{
  "vocab_size": 6142,
  "init": "trunc",
  "schedule": "wsd",
  "batch_tokens": 32768,
  "dataset": "wikipedia_en"
}
MLP neurons of a small language model. Each row is named by its layer, matrix (down: output weights) and neuron, and shows model dimensions 128-255. Each number is 500 + 50 x the weight over its row's rms, rounded and kept within 0 to 999. Numbers have three digits each. A neuron's up and down rows have the sign that makes its largest values positive.
A block is one neuron, or neurons of one layer that tend to fire together. After each block is what it responds to, as a language model described it from the Wikipedia text at the highest values.

L3.down120:525369461474501531551457477483505435541543530468456484522589568522499519513358526463499444555516429435503537475436577543517483488571489491507487460460546476454530525468489449566373468611416529508495544509533520458446493592566454530455550482472553453516500495562435526491443517556483523515458546520288575556478474485484549512473547475442557441413369458588461454435476470493527373556531
L3.down700:466428410500555494528526571515501504522391574446513500507493562488549491568477527476550493558394480499390517517501511670499532490594516424462508496545455553588492445510417541471473446563421465459365499565455569527539506474506477433455483418452549506473543505570522447561580452447475535495537527413521412581429512425489551471488576421459513525550496489475475427535478509446492513579532
Description: Sentence-final period

L2.down195:577372519494423439383541519509474459504500505427526500494579439505533514562495564569537470541475407548493522361491488549511546481480558499444510594484588516400453474537486528493498556563422511489504444534503544528522493525433402507531444482478525538495518512589539558463494461525477507481560442537515532407521506544541562493442552426392402518556542475530521529500536512504602466565450
L2.down235:543477501579436487464470467482634438479469426513464500505622507503518392467508401539566537487500430420487504592394498519520452403453529349522495455549449573459468454522571550475413493484495539466467558559525551577540468590484534460515465425462470521569448420553566443462546475548553531534505428544444568576492507390550458540519545484467474408482468485557475453563537464529475500510540
L2.down270:478449596515553442430434477449488461490595404563501573488513435512474419481516450581524488522420481490540545536507473449468502570464542471434528426495477476428502426592508515436451588464439422544509497604404437487344485501546465527478509482459420464504478470507486413481487449544550532498494470411480459423485467531473459508485472478531540489523522466503493558439476491614479535495502
L2.down419:499510497538516430405487482465478418509456490511456554479551526453472417419594513513479478446521431499445478543472525513499473538572509400484547529496485497482577494562454528496489527464413503491405452520560453549513470563450525477411418559495538496596441511495506471500484456624476475457552542550389412547560510445503507538492504527535469442496552492601508499518474449586473502479482
Description: Section-ending paragraph breaks

L6.down9:428480501438584526396587539475424492511553518514423406561478572498564555508539545519422446494445435555483463437522587427541457514523566550567479528537547531533480402420495499449433500541471461502483544465397495467565495443560417529483476412503451489512496515568437538441570484503529596593478488486567535457446459459469491545534474408554363583377495474564429493516498572491462483471547
L6.down125:549529555505510487505543443516519485565466513520471493492510455496495480479507521488530511536480472427511457456562461620493373560589453485530633465511510518530397484442507431575464510521548528470509543481459521406546540588594485635567499515502530605470469448577434505546547503512410515499494521521466593420504446547520564492471556546509488526467433459517550470469421575469535435486602
L6.down215:376478481505557536469604539469561487522558488603362462448523495449436493522470498372594459500494428548560502529524540463467444471559522466404531458381444568492551484534516505477473436552461509508491417432398512470561457497561535493552388506443441552504510541609555614446459534496492545442531438494441447526506478457520434452579442535499402487491439495467554497444453496527489500508494
L6.down222:511545418472507543512490514547504518379492590552484463538485470465423494518350507436468446490395514520445611494554504564504509547537547488557469486432562445518522505519493513550458456487482503479493573409505415440451566501494362488504484450466460554527599495465527506374553457506439476441489483597421528448494495489465509469559482518484498530545507479499510556462548551446518526436509
L6.down258:433552477525506529517565540487549553459410451430470470474507457482415562414565513563561426438406566537492450457570581547462476468537522463443479513469536525503525548424533458525425586533534463546556524470442501475474450588560511543565441489473480465477450467490488548449429500500511474488504510471433529527546439482564415477444542481408476546499545465329493527575576504489460439551515
L6.down267:575496506567497507488534532525438508433522539499475514595547519533483482383385552449549451444496482495468493460566532433473392574499475457354458441545474544563547575449558411451401481455496487558472524532471552421543466474539541517490453468452445482510448586459468485526459569554484591534566454452483439517535440376450414526522499529433504550479483578500486495566463435537456498435487
L6.down364:425509493490465403556529611562533543472456536507505537517486438500519482449472502501512438560595537502523505512524439496438492501506552459452455503459513497493546610476538481548443472464387459541508476403491488482551519515516489496378416512464455420434552484391421394512591567457489499499528511512447530513604510490487474355518532535497485521383478497508444584477416534453563524491366
L6.down644:398493520493431533411557495544538533453501584450498511448541525489402470538480500490543458558409483479528564501495586571543490485521598533626505529546536471497463467522493413519502538549513615498411416452492577469519450522481494513507489579440480489408495551482507409559560468482508666517463562543537530469532479480439574499552484585593443496473551560433491484480513471484431597477478
Description: Clause-boundary commas and headings

L6.down5:488503480467573469518494499476621525439530460605432499521458516558468395516429443588543513486526364483421517438423562511445502529540434485483597445436538491477508564511506518537514631464546464586547461541511626593535450527503484533469540510484481457494467426595481472439558540492417466521517517542514437497494567432409527553390544450547527464438423485513517451529545499483498458484542
L6.down24:437520461455473478502476554498517497462608574509607559499502540479545478494486437492442486471384451573520451486517403473450457544516601469440482504529533476515392462536486514483580562544516560424491416581587470546490496515522569445489519600445484531511499538528523573523462519542429442535461541492368438517510509398480482504498561503543492470419513467447501419405488456472543600495471
L6.down77:499521491528519403530534531573469597589480442599567543496503491469563478465495447504390431477491526493483511555435377486532530577540469487445388510514501488501516557473549557571441520466363435492423570498580504517560523433576464531568453504510490564555505488556567510473543507486553596533549592529541524497494457488508527452479419462479576462512534528536526460522452458468564508505511
L6.down449:567550495452469503539411535483443455528409517557546444442395560541496501484490413520442494590488488586559476478518486494543516560532493559539467500540546467522484485569506405474551554416514451502460518524390420497420459487445549594501457472505549553510512537478488422426552537476511481403431432621498428453521610488450532417608499492498505508510510506489516540492595462491507505473472
L6.down476:501420519518494623487483463498430481559579539549481466507448508488483540533452476504537473570486522383494554509452530469473455446439498535552487497451438566489517502595483479575419551434513582474551543545365463487483486453507520520451559513535524539527449513507496499400588432470559455485587479542510445458506519492492505565424487537518470540505517504525530498473478502490394448441485
L6.down511:551505465511519461552457549520572440497466517484486444565409427477497520487484492435604403514413513510451485577368506506507466441515475401479529485507449588480477511530564442488382486450538489519499494471521464453517501514426438434462419482455532477484537478557521446478524467485450460538626500537507454495509535542529429449547526490527531444527483524607508576554521445484513498499526
L6.down605:454418499488500581490508549460517502513421542429491458499490428491477459469524554512443506494527487510465375473525574518556608527503533585513460550411446535512525568409455516532578499447529532497465567520508471504503413538501605423583525432481512554494464537556480618468572531559474466478435489460432478506574453579477515428595473574511501444413509497520523547461442627462495562407439
L6.down621:472432493499484524438519509432481464502584608377593524391412458449444481475610526491550544527512515430448464415571481484502435559561546581478541497396531512451530524449550405551494495438409444551569451447475505581444545416501513576523489475587419487504535546510545571490488486506434622428544446503634499431504533432534444458498479436545475492451512507494569551499575444492488442393533
Description: Section-ending paragraph breaks

L2.down514:482570484512448408443604565556445473560435586508578458500472464452529487512493428503520522516513445488499545497545485501521450550542475485523473436571438468496440513414512435424496483535446435457511557469495522524621470520468545511468410438522409528499553567490468527455523537528622505530582629439489480619419519561565529460431437508441418453534517460480492495486585514438511379414415
L2.down662:513585496560511392535504524444512464588470533542543536473517525624558455475513558540464469492481534462431519485551457469522469536465483530575492442415445519473466618485542510521384517569475393459503499467552477538428508571572445462505491437428473503493574484561481485490475455479474529519491485483539409492501403500551531509396486433371596545554417559377459507473530507500553523467491
L2.down669:558553531462472488548516585573508547436514470514566633517514394533556465451526526531476403525480557524505457556510490517453535512454506547478511545560418464480519658451552410546512406416435493561466526476566539498498535536471505497511425498504457454408541490544519473536487419514500509504525423582508505491500440430530505352463561514488517502572524507530401516580482449580436569470447
L2.down681:503509418593492490524386428508508478535477526533505528497450429442492508503559559476492424534403478430444516469598477569598443595514586537399546517439471458426481497465526542531526407568432395519487451594512434460529539587548463467510462480523529574593568482611421410458570545467479513476489523516509536495523439494490476531583480557501635454517414438589548511482430433428445494453434
Description: Wiki section-heading markers